config = dict(
    n_kv_head=1,
    init_std_o=0.0051,
    optimizer='muon_variant',
    lr_head=0.0046,
    final_lr_fraction=0.1,
    doc_mask=True,
    z_loss=0.0001,
)
MLP neurons of a small language model. Each row is named by its layer, matrix (up: input weights) and neuron, and shows model dimensions 0-95. Each number is 128 + 32 x the weight over its row's rms, rounded and kept within 0 to 255. Numbers have three digits each.
After each neuron's rows, "fires on" lists the tokens most often at its 100 highest values on Wikipedia text that the model never trained on.

L2.up2594:147092075105115171099111117140155155141141137118166173095121080135079105122081069090105174022112102114120157119124122134131075089147177136206086126070143142129114105097133159072163114172089143071080121189153096063154099128136092136098056129113165143115092159152130093145163123171122138172
fires on: "7", " down", " on", " box", " Down"

L2.up487:135125143167089160109116098107115131142132071148134100116190160184112098095102144103123157137140194203099148075079095124087149134168148137100104153144153127072129118132141104145199105134110146120121137190121145079124137067051100138160143115126122137160141066138176132163137159160113161157
fires on: ".", ").", ".\"", "\".", " as", ":"

L2.up593:108108156137097101103138143121173144083132144099106114090063086124151131115073110121177126110109124150119149145067074119095078125099138119150164125100037134112079102172059141173105177149146107116111097127118091132166075116146118104140155101140194162105147086148066103162109120154129143208
fires on: " and", "/", " &"

L2.up70:127143085095084122169087121114158190117155123116111074141133123163100117142115157148085174109175071114094125113129117168114126140143196153132152161080116135156156080178117153101179092126131123099101134181165131153142142172161158164148146106124070101168116138144144132096090126127138149131
fires on: " to", "p", "f", "na", "y", " she"

L2.up1851:160062089148072166126178158127108080095156143161166132205090144117118105108161117100111099125141178146125133057120160086116108067091146085100115155116128113183117156117122108157127149128126139110098143097175182141088104173155155138139166091121147148132143119168179135067114095080192154181
fires on: "ard", "ad", "an", "ig", "1"

L2.up405:139135046123153100176077138157162069146141212135125052155128147109133108130121129111146137123144168111124158180092126153164088159102204115128143080109190121099146160125204120064153125116089055119166125140159087105162083164179143142153168171098159090124099096142107132154141138118147154050
fires on: "in", "ing", "ist", "t", "im", "ad"

L2.up282:085112159117182059063151121143100100167199161144124131119163095116154167105145136122090052142122127070060180112107158142122178147130150097183094128070184161101097144166096143138164134108151110131143172088094177141118152116094120110139123125169180094127129200142118169141155137208093086093
fires on: " in", " to", "am", " AL", "erm", " Q"

L2.up158:101123125100086136132130100123102105102134110113165066156110102150188155145089121123148085129067082140085157135111151124112133181142114129114139141168129126096099184138161052086146128117117068118128197120160132141151088151105116161097186152094171096134175143100136065128152062124138141140
fires on: " ", " to", " \"", ":", " of"

L2.up152:132157168124109159143117168139124158127129099160132149169133109108146135179060128131115134083135137137116150088178130090119102121134118118110124141099121151155129101106091099109088082148150161107089132170103159103114123111156169121149126120146144080092161096101180157061070125129123098101
fires on: "ir", ".", "ian", "ater", "ot", "it"

L2.up2259:149079120119142109209128169201080106134139071150103065113110153123128117106148156162088200082115175107096124082184130113121064128118179096192125144188103162104164089086119133116200136155139149195176087136059104175196125197107161100115111155108119109142137083115146127125126127165141126095
fires on: "y", "]", "ic", "ful", "al", " there"

L2.up658:109086118114167084173091108163092120104120135180166168179086111148109106117122139106162132098141110173184094101163109171120086090056154102165110079169127096157093104121099111094082108107105105036125065145144117149175075108059155157110114138142127099159129146109136133098081054112097136125
fires on: ":", " ab", " of", " p", " int", "7"

L2.up692:112078151182076100143168179132216128127156182097173138139105118147151139124085198131125147156185139145144158172120064135087141082055171104133126155135064165130126132130181099122185163131100096152124082185095136096058079140122128042124153160109146117145131134151130117119146126132058152085
fires on: " (", "("

L2.up2726:089117085120103110051136044148198115189104143151167099115148187145124151064117139161073149153121152112130168128106088102084148122148151167152092094126140055121106088146109138103103093118109128135123127129194134145143154145146148105123177171108174155152107120121118126097092122133116084090
fires on: "5", " died", "ia", "3", "2"

L2.up431:197158122107161141085104161171132133083090088107166045165158138138066101117124122135139155089119188068152179159091127133169106131139152175171093064116109135131115045134121108102111162171102147114154044129111196139116144095137121171150134117104139074178142105126056108116205093110121138102
fires on: "in", " in", "out"

L2.up589:081167119161138111152070143098115144198206177163090138131126146112139075103087080159104090146221072088109169093113097143129187175101193114153116159096132184133128176156153153115104107122168125113193086070077097147151121130129129141149090102139134060100238157168131152132133122148116163125
fires on: " or", ",", " And"

L2.up1384:111181091140122094087103187149123134054152147149104141116185144077105151131097113077141090160129153080044172155074163129150189159110136144093115135146089150087170136151182208082104080106075163135082169158090143110114136149117185129098128142160122141093141120145072134107084113153137085142
fires on: " Re", "ia", "ra", "r", "on", "ue"

L2.up128:123125119142157115218111082099119199157187158085084196146108193056097171068102111132127123112098101121111182048118097146048149162161142144171109108109093090141121127123110064156128112127173108103089145140193121137156170149179165168164077115139119129115166116141104080182125094069177116144
fires on: "I", "on", "ik", "ig", "it", "ic"

L2.up924:156156100092152119152094123085115136177090143122136114116178129161105115160150153155140099110074193069169120099093130148068160103113132138087160188106099111136084075157072117150080204040061149090144175116140139115114085151108072138172147181220100091151190143061122134076071106058085175086
fires on: " this", " following", " same", " such"

L2.up556:152081108079105152121133095104143107145096145147087142103125200132143108121142111138177128110154146144183119154171168151142093178187112190171201149143135162162165166133066161163068114144080134157131134157099141126156151104115123099125078112114156117162127027114138087166152176135134145189
fires on: " into", "4", " from", " ground", " to"

L2.up1876:159118106166084120158051146115122097169102183129174038113108114134134077116114152115184143116129153155152151135180084089135133110135151165103088149135135118109136130098213162130167088137102095088123100080116147091093081110091150112080146118074091111120133094185128131112123072130120169108
fires on: " and", " to", " or", " &", " spent", " him"

L2.up619:148080136161151108106167087113116117091191130178082147114119155095119152130056085108101049129114146090170101069152129064117100126153114126105082123143104143176187094128099120166145133157159154152143101045172055087123122140079130110102157125158107124144090147160108095093150138132090108084
fires on: "al", "ind", " Ind", " ind", "p", "u"

L2.up338:131140162112142114128121114132094089068127161123128169062129129135176097141103121110053144155149140073157149144130088204167121088153130136116160141059125069073149031141131169148124119100110067136081140117142092145126112132138106139073189104110103078094149139159199071178079144173169140128
fires on: "P", "ap", "5", "0", " to", "f"

L2.up205:197112071172105154181195101099157087114191176104090152174119123120141160143136134174112125186054144110121053139194208086115102178092158122154155145158150098166096126130136179143128082080109135106113095092197163134165139182111128108080136211119115134139106083154162170038109202167115115149
fires on: " made", "ing", " makes", "-", " full", "es"

L2.up2525:059161051133098119151089195063096118116112128089058147111123097100100096145119136145189154076134080126110182140118106140149104149097105141106209143093154119141117137140127073183166148171105147114166160092093117110142126133112143124176172146153162084101088111124141123125186163097073109103
fires on: "'s", "s", "st", "ac", "l", "as"

L2.up1493:144127150105022152141133056128084139102144098147133160077068183132131155173113087143081131113081190141113133106196151124093117113139172164121077121187060078081144165114135113134103102156122094124122184073174116116132159145117169155179109134156129129182135130123128107133071141094097078165
fires on: "s", " of", "'s", " first"

L2.up1041:170151132142135121181088101060154147143156150133143073141116148170171154068134133115136179116119140098162111165193108160176166156097159127095118141093137128131110115127077101148160173124110187107084147121169152082109190114102145147094176106102144101058154075126165172152095180138153121111
fires on: " of", "ing", "es", "ia", "s", "ries"

L2.up2637:120123113166155148109083101130163093097123142132176102137108119202136123148157100107128126122164139132138129099181105109090166114135118143154066129117168144133143147153139048125157107138148187119154092090148120101145109073164087100145158132107124117196112191080147147145162126099123139150
fires on: " ", "0", "1", "4", "6"

L2.up704:127073188154097115116163123123089095101107115117168094082131125106129165154124135171123139132199082159139160091076149100118105097134083171110157115073105113111085181140110121174171065103122156107098093146104142145097143106093046130164129120125110147117104095102092115146116107145145154143
fires on: " /", "is", "a", "aster", "ata", "es"

L2.up1915:087092185130122169094145053137134155162104121154084225074158143159087097157103172134147090069130177109136148133064059124122134162143158113150121109092097063121118152153128138159156130147123150135138055124119109185148093181146123162195174140162127093135077107088079160160135121157135075072
fires on: "-", "us", "on", "as", "ov", "j"

L2.up1543:108153151178089128113138185086194125129105131118080112117132140141091150129182102125127102152184139109170131155113112183081076101152148045133164113129074125140134129073102115078129142155087100129119110157097136095143117144147115130111086160148111198143196156110173118146151161132084131092
fires on: " (", " \"", " to", "n", " as", " (\""

L2.up2123:125099131154190141132155159135087139137168084098127150187076109160210162133147170123093137164105158122095186122133163123072157133097104091067123153122107112177124158113146110133059154169178082088116204116122138116131167157137150154160096128077140121129127095120151038104075083147138131097
fires on: " of", " to", "c", " City", "et", ".C"

L2.up453:033145139155075132134127094118120175096101115132132170114159123084101091173143158121129151185132165146149128109223115168101132116164140123194185108176115073098142160130168128131184075148128095087117154175116158123100100102167134111143179070154120157160093110073104125111108131183085155117
fires on: " by", "ut", ":", "ater", "ing", " place"

L2.up977:076120200119132109114119112103159193100172176125116126152142069150116124138143195053101093182115111115099165156103129129079147132139109166108160167100121136171132149104172135112114071113147038113110146127124109072140176126093142111145118078114090152104130136158149105113138144162124071068
fires on: " by", " from", " to", "ild", " of", " ("

L2.up267:159116083161128100136152187097115143175114137144151077089065165091110165127135124095090090075157194136109135105137091097052122158146090076097118148117140189140065165115121117097053108004147190150091144198098133094124103139136102091119080088107141122158106142188086134141148128103089168047
fires on: " k", " y", " v", "k", " mu", " z"

L2.up1650:158113184095182173110152096104137109125162134147109160083083114130130147132134095172112172156165092159178100103077136101135129157089143116173122099092151144132147053062131137083106107116068076133183207148116145137203101090126052162147200100130139162167089100166151107134159096119135163125
fires on: "z", " dis", "aw", "au", "ow", "el"

L2.up1189:129171179105172082129129125071105103128082124157113078148151121132199111137110163120116112136153141146156207142166063118085086110139146118132195164074113121125105136154170120096036138168134105164109166141127137080133099133151103111084110105091117096062085161126128118109123097090140098101
fires on: "l", " of", "n", " first", "ing", " place"

L2.up558:134177112124125135155121185055117184127124146143100111109115122143135138074098122154102109169163128121163175101144129077127163113163198155123162180118148148125095134095119091154147081065167077141066178122077178186078105080197138186117089140177171141133145152148115076068093132147135124154
fires on: "p", "l", "-p", "L", "il", "ep"

L2.up1869:146108116143154156147152156111161168116186166132122106142144128139088106114142114110103149174136169113117095083159153095081122101109129089154182104102090143131096141078129118165103116122114119157164161071142183165136128099126123114081104101133179121112135065141131113130147081127147145139
fires on: " Z", " z", "Z", "az", "iz", "z"

L2.up41:141106141112083104095117116134117103085092137171149160075145133118161118121156113122160050124146136142092103126070154137090100147080143130111178171151097133116158122154089153164120106134079114155046108116099100141170139124102112204104092115173136157128101164121159110199142120143118130095
fires on: " by", " (", " By", " to"

L2.up702:129066121155106071117102129135070140127104125107169123172066119140186126143127138151187142131071141072135122139131098100152092092097116129115112102108140113145146125077134153136140105109161100181184144056145101098167127129123123063126104114126187125160128100105183166087160152159142116108
fires on: "h", "ah", "th", " Ah", "eph"

L2.up641:067137183125134113054195112105119199093138116108149161143132182154133148063134123111080108111113129094119097124156132107078111122099137180149121088157140074129157111129173136148157177118149071128096170112166125141140163108183121115182096130194118146123107129111152118142073091113084148123
fires on: ":", " by", "j", ".", " from"

L2.up120:137110092104166129133111178126120104145102138143101167079101113170213135094093091127121104124074113085178167091099139092113132102104112137124123127139093104136137109120153122190109096126126088071127092114100169118116153186150191141083181131138164173165119101129151125122118175120114113163
fires on: "s", "4", "3", "7", "5"

L2.up1591:135096181163157137137076134149148119104069161134146110184169123151119130120179188091169089130143102119140150117126095137124064196182092103087208090087136076121146109112187119079166168160108105124120145131170145099161136177133098078155114158092074145113093132121166164115121140132178118116
fires on: ":", " described", "=", "):", " |", " started"

L2.up2200:138130126101143121114128093101202104141101130112110056124158099106121129149154175122063150085131055150123144070108084158111090166138151122088156119144122170134129131143114122111140175116184159132127141139088160155052136111158145126143148171117065122160027116128104173102153166108187135130
fires on: ":", ".:", "==\n", "):", "===\n\n"

L2.up2571:143098132166173087105144186116097103150114158130184117105140128103129159120111162170156102107135089089172154201096166063113154106081085189188178144081125153126102105175088144138118169156119036127117106160127158113119191118164125105066147059150167114100140209127101162154147115117100135109
fires on: "0", "es", " Now", "ay"

L2.up238:198204156077096070056136142071149097111075143128121155115148093155161100139152130157106175114123081142130130084095090068109127157158158168166177141141084115144108206177139109149168115122154171151173149122153160054111154139076105045132107179092153133058158129111118152133138110085151143126
fires on: " |", "ays", "h", "):"

L2.up303:094099076169194063188077130140195194030056162078122178158124129120080166085154130153097116139144092084149128037110092177147161162127183158070095075107115169121121102157119107063062106134110141139133191161153130145203104122131159156091134108142072130123167127152128188102091078104146155072
fires on: " most", "ly", " well", "ically", "ively", " closely"

L2.up2468:122124131150148094120160207054117172109061156160111112118132159155189114134113137128115122155106115141117160145168177052180076121138120138129149194113131180089136162089119105114143114096105183144108094160071118126117126111109154151138143131182121162097102165116152070146112118141074117145
fires on: " S", ".", " Sam", "am", " Tim"

L2.up2094:131091163143162159145098181117050138115112101147106063110178127120057126129145168109107172087152113142177106089153089146082119124091076150127090109075150119131117133106117129128135104142176137112144047134139110122099100125086033145094126092151117064126127106140139155188104164152073158134
fires on: "ing", "ed", "ey", "ating", "ug"

L2.up2538:065125161163168095129158110124085114108166115154121115074135164133138127139117163142159129181104183156145144096133104172151151142169148094118170116126125064092139182061148196142113137085142087078162112099112132103077104101117168132101137144110066144145092158119118106129102112077185138119
fires on: " to", "O", "LA", "ov", "or", "o"

L2.up963:146146155178133110112123170131106119139147119145092081149130125116110096099124164103194147148169117166123138133169166116102151199149181144162183144103120175132111172137167137123099138094144134163164180173138108135104143129116109143151105131099130092129126150105121113084089137092104105116
fires on: "il", " under", "ol", " Mar", "l", "vel"

L2.up214:100111166109152115117170075179161143097126110124168105164135121092178120107176116188084123139157193133130114156124104092098167103066129135130128132099121079126098122161105080121134163086112150131129164119190139144075112186121111155131159105121110122131176095118102148114084174113090068083
fires on: " that", " which", " the", "ay", " it", " with"

L2.up2582:144104085140141136153093112131093210113148179125125157146140141124152119177103128100119118092142136178122116165107180121174151188076195133170112167107129102103127136130051130099119085160094162152168101115096158149098113060176147123161142154124171132147136139182131108092120124069099125140
fires on: "at", "ep", "-p", "p", "-P"

L2.up1216:183168136086141099146178140121059082136137135081121147139105086131159115155174158110115161094110118094124106160130133143135152164174168104069155111145113106116135139065057181172154108166157144089138173094145192101147088152167124129167146136117169136169137178140091102135173114154157163132
fires on: " E", " e", " to", " Young", "ent", " Jose"

L2.up1495:178109125148099152141120179142154155123116159125144098178145101158171160080153064104173125116131103111137146140113157065140138138167166130174166100108118120159191101116049134172091064136136194134126117169157137038138156094063151125058140126165130103110098090136091140118128177136068109095
fires on: "ot", " Francisco", "ib", "om", "ation", " down"

L2.up1905:174123129057117112152071139089187187131112090141147106140158104156070119122156142150166093121192121082138095163089151181099077154170120097153059138119128150228066180132100151130127118151114097091137151149155095130152090093139135094070170128116123127125127102095102137142103141170107116183
fires on: " to", "ing", "ink"

L2.up2649:130072118088101132188131104181138123178160142161218181132135175081167163139132119102184111118158160123125130122130119153143126176119150145144046115147112110115108129142123102063075163119112107136130096134153126114077091098116091157127096125072145115179160065088087154153155116082131105172
fires on: " later", " first", " Later", " Middle", " real", " spec"

L2.up911:094108103123176117188088099136139138152087091099117131157149127114149118138096143161170141098089134136117130142134102162158166090140144188113145174094189132154160114169079158128096191121162152133185050130089114151139161155066160198070178083090125135069082179162136113125113195120147055090
fires on: " c", " to", " C", " we", "8"

L2.up1736:102153167116138068119130082112124111136120131089092152129105104141162147173074120094140129105161127196156139114130177086152099086150160128124127193113147156136160184147097076113130149120116114180163060183100127113130193086090095154125183136156192170157154101125160187140116103146175058167
fires on: "ar", ".", "aus", "ac", " however"

L2.up358:125155110072161139134157166133071186113168109145157165153088140135114171135102100138109099058131126181136100114192132113100125130144132115109083151135150080117122168140135159159072125102148082141165105098098090048145150140080094137162109173123171134086112217134124148122123147144107119144
fires on: "es", "ers", "ons", "ens", "s", "ards"

L2.up1587:097130121083157127180064077185161112113099124136189070094118109160119063096072124214176176157133134109098139078075160141134161069161111128149137182087156164153114146118104086100140187143076150154211062142139124119162081096173160102096123110170095145089073157124155100145138081112093200124
fires on: " and", "0", "9", "ly", "6"

L2.up1797:092088143113100105182135125133065120098129135134072123172106183170109133086129043158152103155141140141139154085076150117168103134122138153170092141142164159082163139090130133112136133125163136097112159169140110076148133135129137123160056059113131109144097113093134122133100133115085153139
fires on: "d", "od", "in", "ud", "ad", "i"

L2.up2017:092137128095135105145110111114116140140186085088183064120150186175110093091147087086074139138106136154123134148211113082073108151150093116164140116202096099115138125106104143174081133153142111113138102062146136107140098217157101194101099139098164159090107102103099092129128077086124155185
fires on: " ", "c", "ar", "(s", " download", "th"

L2.up2071:108148147165165137076119089118128108174152093153108139139075183099137134081101142110135143155131162164170109087099163124138116103102111158177111153120084119120137158069073114086116178104095126133119104139142196088135137113126129172160064095086118094143109144148073128177193103126092136163
fires on: " as", " what", "os", "ad"

L2.up190:129093161058110103136112154115188153147111161117122159116111139167175097117130121072175140107134088079145139108120105103095163117126076079105153161105172194154161144143071149128122124114103122092138165114135160167093113100178141132167174097178140133108093085126101131100101104149172101162
fires on: "2", " Title", " of", "ly", "in"

L2.up2130:147106139149152141099138151092131125110103136112141098118115069104119107151097139094141142098157152124105222098131130131124090125093176113150202129154147118159130103053150184166104085165145097133076123138114138125145080101148112099118147122193105145147131135158076135147131104159129177155
fires on: " in", " at", " on"

L2.up359:130080118098158129185118103104098095066191148101094113168117183111157134083140174106087148164133109139152100107161157092145124161115096137163076145088095102139125166204152103116117102112178142170125099092108119115132159095135176123086047071143175128156137113135172142108106113146225175119
fires on: " Am", " based", " am", " emb", " Grand", " took"

L2.up1421:121131088148097137081137090111096129114139103166132164129150097142085175117130123084120143131086144163108177109165151106103149216100136122057143128150078149139169176159165129127148117134108058159145116164112103087055099124096084169171134104115110142169139124139114112141106071136118136138
fires on: " of", "'s", "j", "ild", " for"

L2.up379:146100215080137114198107157143167199179136143122137139122096127113126108131135137060102146180088109116113113127112100066157116116123154165136195175170108062090126112140125210100128156075110151078137162152181154120146138172163107140122139105039094139099119133148168131172150077129124180160
fires on: " |", " to", "|", " into", " from", " Preceded"

L2.up2163:086107117102141133132096125148128172108134141126151163098132103198099086116102113064124157141119171122105097126160097125106138162118169158105110118121094153139132123098134102071120139104172178185156142178121074132125142116113092151088147096099161115137133133066135139124117127089132185115
fires on: " of", " with", "ing", " sc", "is"

L2.up2358:106062147117093148158115151136151127111125111114171097091102142088079134114128177158169099107109163170146162092133099072131111160155105155191131120101126170101122208096122147149111177159116147109111127135132124099091081113142155137150094090086083128117136068193077111143173147127152071119
fires on: " and", ";"

L2.up294:151094117058179151124127117142150124083182155087137135080154117088141141114085146198148124132074094182176130053136162115156071118100110101126109114099166166128125140098148132154139142144087093076148138111112106067135126143190129109152125167163218146124152140158134066115090162172157125097
fires on: "B", " back", " away", "eb", " Back", "b"

L2.up1451:121133111120095183110109146089050169144153147075103080188138133134131091155152109189139133106118054078171019126164117158174143201115089146076105152116171128083121102134072064110213146113181140112163187094148093087058147076151160104133162130147070122117126128113148090116115126087089131134
fires on: " of", "ty", "of", " Of", "ries"

L2.up1349:133111129099110126159138138090132108106101153123093123161113141223083083126061169119172155170145060117131115134137133116159127101087070139140108105115120135158177117109159088041168078083098114110119140106149146103135173109161107111132126130166149153062076134126088107185138183154156097087
fires on: " from", " of", " made", "in"

L2.up1283:171114103085062105126187163127159076097159119122161160106172110144105133124141063153106140135134219097188124107117094153160144143159139143197128118063086140142130089150151108121060093150092110154134107102047112084154159116114135127085082104142112098112133164153146092109134151147109176149
fires on: "R", "ol", " FW", " DF", "or"

L2.up786:134144179070118089150146098078091171132156103104131120130094165121121128142115145124121119130110122099086152091090096138116103151173127136101079136102147050128163144032196100054106144173119174134113173124103127147138145165148129154119106194132110093158116095133100109122098126171138150109
fires on: "born", " –", ":", "l", "und"

L2.up1522:093128078197062102105131117090126086177096111110106128163181113120164111115087159158162145064066104099086074152146096106118132121148161148135153097095147141131083127125125093054109141130165126112137112128115182149126073147118079101091148153188143089168092113149115142104194079115111118137
fires on: " such", ":", "ing", "'", "ise"

L2.up2633:174123175127083083136089080057123091194155046138133117121159126076114144128076146101101163146135160097168164152055109130131117084129131170122105118101088167151133134088158154174108113168154184100140138130114180159086078122124148166176147117133145100123102143106166130099135170139125085084
fires on: "am", "ov", "-", "ak", "iv", "p"

L2.up1292:164120121142106137149095177138158134075126181121150142162129208121181166146116171137092069136096059121119135105136129136161186097130126167113138123128134228086128108166121182094064108121102092099126120138171067137177109110096156171087112102085152159084169170129154121129153061116101160103
fires on: " to", "r", "ly", " into", " from"

L2.up1537:109105132166122098196125178113128155037101041147125101157134170171159123140064139048193124143096162101156151079147141127185183144155084080137104105126158106113151169146044160130114149157132086118114144105136115106096112167150144156103095110182146123131167099088078108109120118138160138132
fires on: "-", "ud", "od", " rest"

L2.up559:095092170137105180149104079151073109145187106141147114133089094144116084128107065114104153130121107148172162157146132099168108132141126083094125110130146091110139124080088125139131081169126190110118158150076147097081151154033143121182140121129155072106135091112106133094171152199134167110
fires on: "D", " Down", "ot"

L2.up1734:153169082144161166171128086126111138144094142143114169083083163131158087094135118061142100051128129122108165085147153078096119071130145131152111153149124160147087154158161134089124158103140113076098113075143130105121138092090127140208170084147181118141094161109154178115142143092064168115
fires on: " such", "7", "2", "4"

L2.up1718:129077169141141066117072138069173205151176126119158136168181178132145101114124119098141114147140126133094066093208126126143118130138165147090124111152133108122152149134134141135135114170078089143078095104140155160132103149076133157152154141165097168147119148105186171166095096141078074078
fires on: " to", ".", " June", " near", "ia"

L2.up1355:120117128131080128120110140148103096057109158119070119144134138114149150105134089149118100101103113173119110162152131116186078119128161142157071125114111104106137168108156094105086154179152158172143061072116145102157112134156120136098094115106113147130146185143118098121073200139166105114
fires on: " of", ".", "'s", " the"

L2.up510:097155175079158174123128121112191145164115153078108000162133139101152138112180192135165093169138148159102119154109064073119071108070111103118148145125136118122107131114172149157083121111098154133164150155148112166119121167164141124198076129172148098183149080152166131090075158098137092091
fires on: "th", "iv", "st", "rd"

L2.up2652:098142114061146104174144126130126138149118135123171146137116122093169133114107121133139125142099147088152094115108185155129196136133159153101163081074133145125090143109180110111135148165069180134123136147107185143112111135148124184159069179161132116198121148110104134171160094191151138070
fires on: " to", ":", " with"

L2.up2143:073163125153207130101074127103092112121147083140140178122160147106143152073082081122137116068135126110085177189166106153132171172116100125144161138096125152122171104112107132071107121148100077085132161119160111120204197111133062093122156070169130126101115110148170144112138141170098152149
fires on: " by", "i", "|---|---|---|---|---|\n", "|---|---|---|---|---|---|\n"

L2.up1103:077129150090139139125102128132097162152167116169175113154127177114082085141094089088146123128080130161145155095078152144121082162140090178118108069088111154126127112111065157166133132139145123130122118127119067067118125160132103088156133145101175128146188105178145157138163121152112134136
fires on: ";", " \"", "\n\n", "|"

L2.up2524:198165185214091078162187161107155121107127152093110127086126146155153157098073127084179154189122110136119110121143123136133084161105145094132148116069115110122127088119127178095048078137136059085096189051112095150107113174130152138118109117095174167103124126173099046134059115107135079109
fires on: " to", "9", "ar", "0", " into"

L2.up1119:109077152158146131111146117071170082099113159067114125131157145113216117155141153092123120133126110094093096126170158141148157147130137108139121166138122098127166175099143141079049173159198149123176143132095130121210085128037129138157176121186148133132147127122138126125126117144139121126
fires on: " (", ")", "\",", " of", "ars"

L2.up55:117140139120158123167145122119155117090134171102119111150100180124111149113127135094165129152129097125118130093130127057116197103105136151094097110158154102175075150150056175127164084122117125159151107105104136093147103201143119123125123100172097115128205155152112155085175095163149180146
fires on: ",", "ate"

L2.up210:121120131098155126126100141156151162125159164147154120129098089116125129148122145128068123131128138058120145152118081129100116125084097113081149145106121124116082116172070085137107115126169183122132142131131176166104131105141121144137130072070150069080162182137114123198212153127169127155
fires on: "'s", " to", " for", " his", "'", " her"

L2.up747:062182163111135102120144136110167120165190132088173060137119129106119131106114098140112117160105175096110208163171153119136101131138062126156102139131115159129162099157126089131137130100091143139128133146068112081060094156137031164074121158132118123158165113186123126111113107093155103144
fires on: " on", "born", " born", "ive", " as"

L2.up1395:098153125172125136134110113150125162072066169100090123089112135112126116180102152145173175075166155100166126133105133137106139136143106159151059155109150163079133155162135102084134127085038167156119120061142082081127145120144143082187108106114123106158135071166147098131124076128127176186
fires on: " and", "and", "w", ".S"

L2.up1544:116102119135134180144115138093107138129104142083112185074140172176138123093101053128144105141120150132140127090164135135089135145102099128166104138072166138193076092124083160094139166118158152080121103134083089124117112184168103100119090088103121130121122076121109118155050072125113138131
fires on: " to", " with", " of", "alf", "ik", "'s"

L2.up1826:137120078111093069154090112108129109138118131176111140140173120131074138124168095094129102096100149112140102108051076113051061156176150112118129122162111120095106086119182170115098158147095141109214131150140096096131127092088178165181097116185078184126124198148133114145151122150114158061
fires on: " al", " such", " so"

L2.up2416:106076109090144056120163158168132062119113164157135102119129158074096123134064098107077135162078160084130095089163165127109118068170134118128124083142191112084115143059109178131154120117165144059089126117045142117152138189137166090099151168128122076082209081151107087159078148209161110123
fires on: " |", "ew", "ony", "a"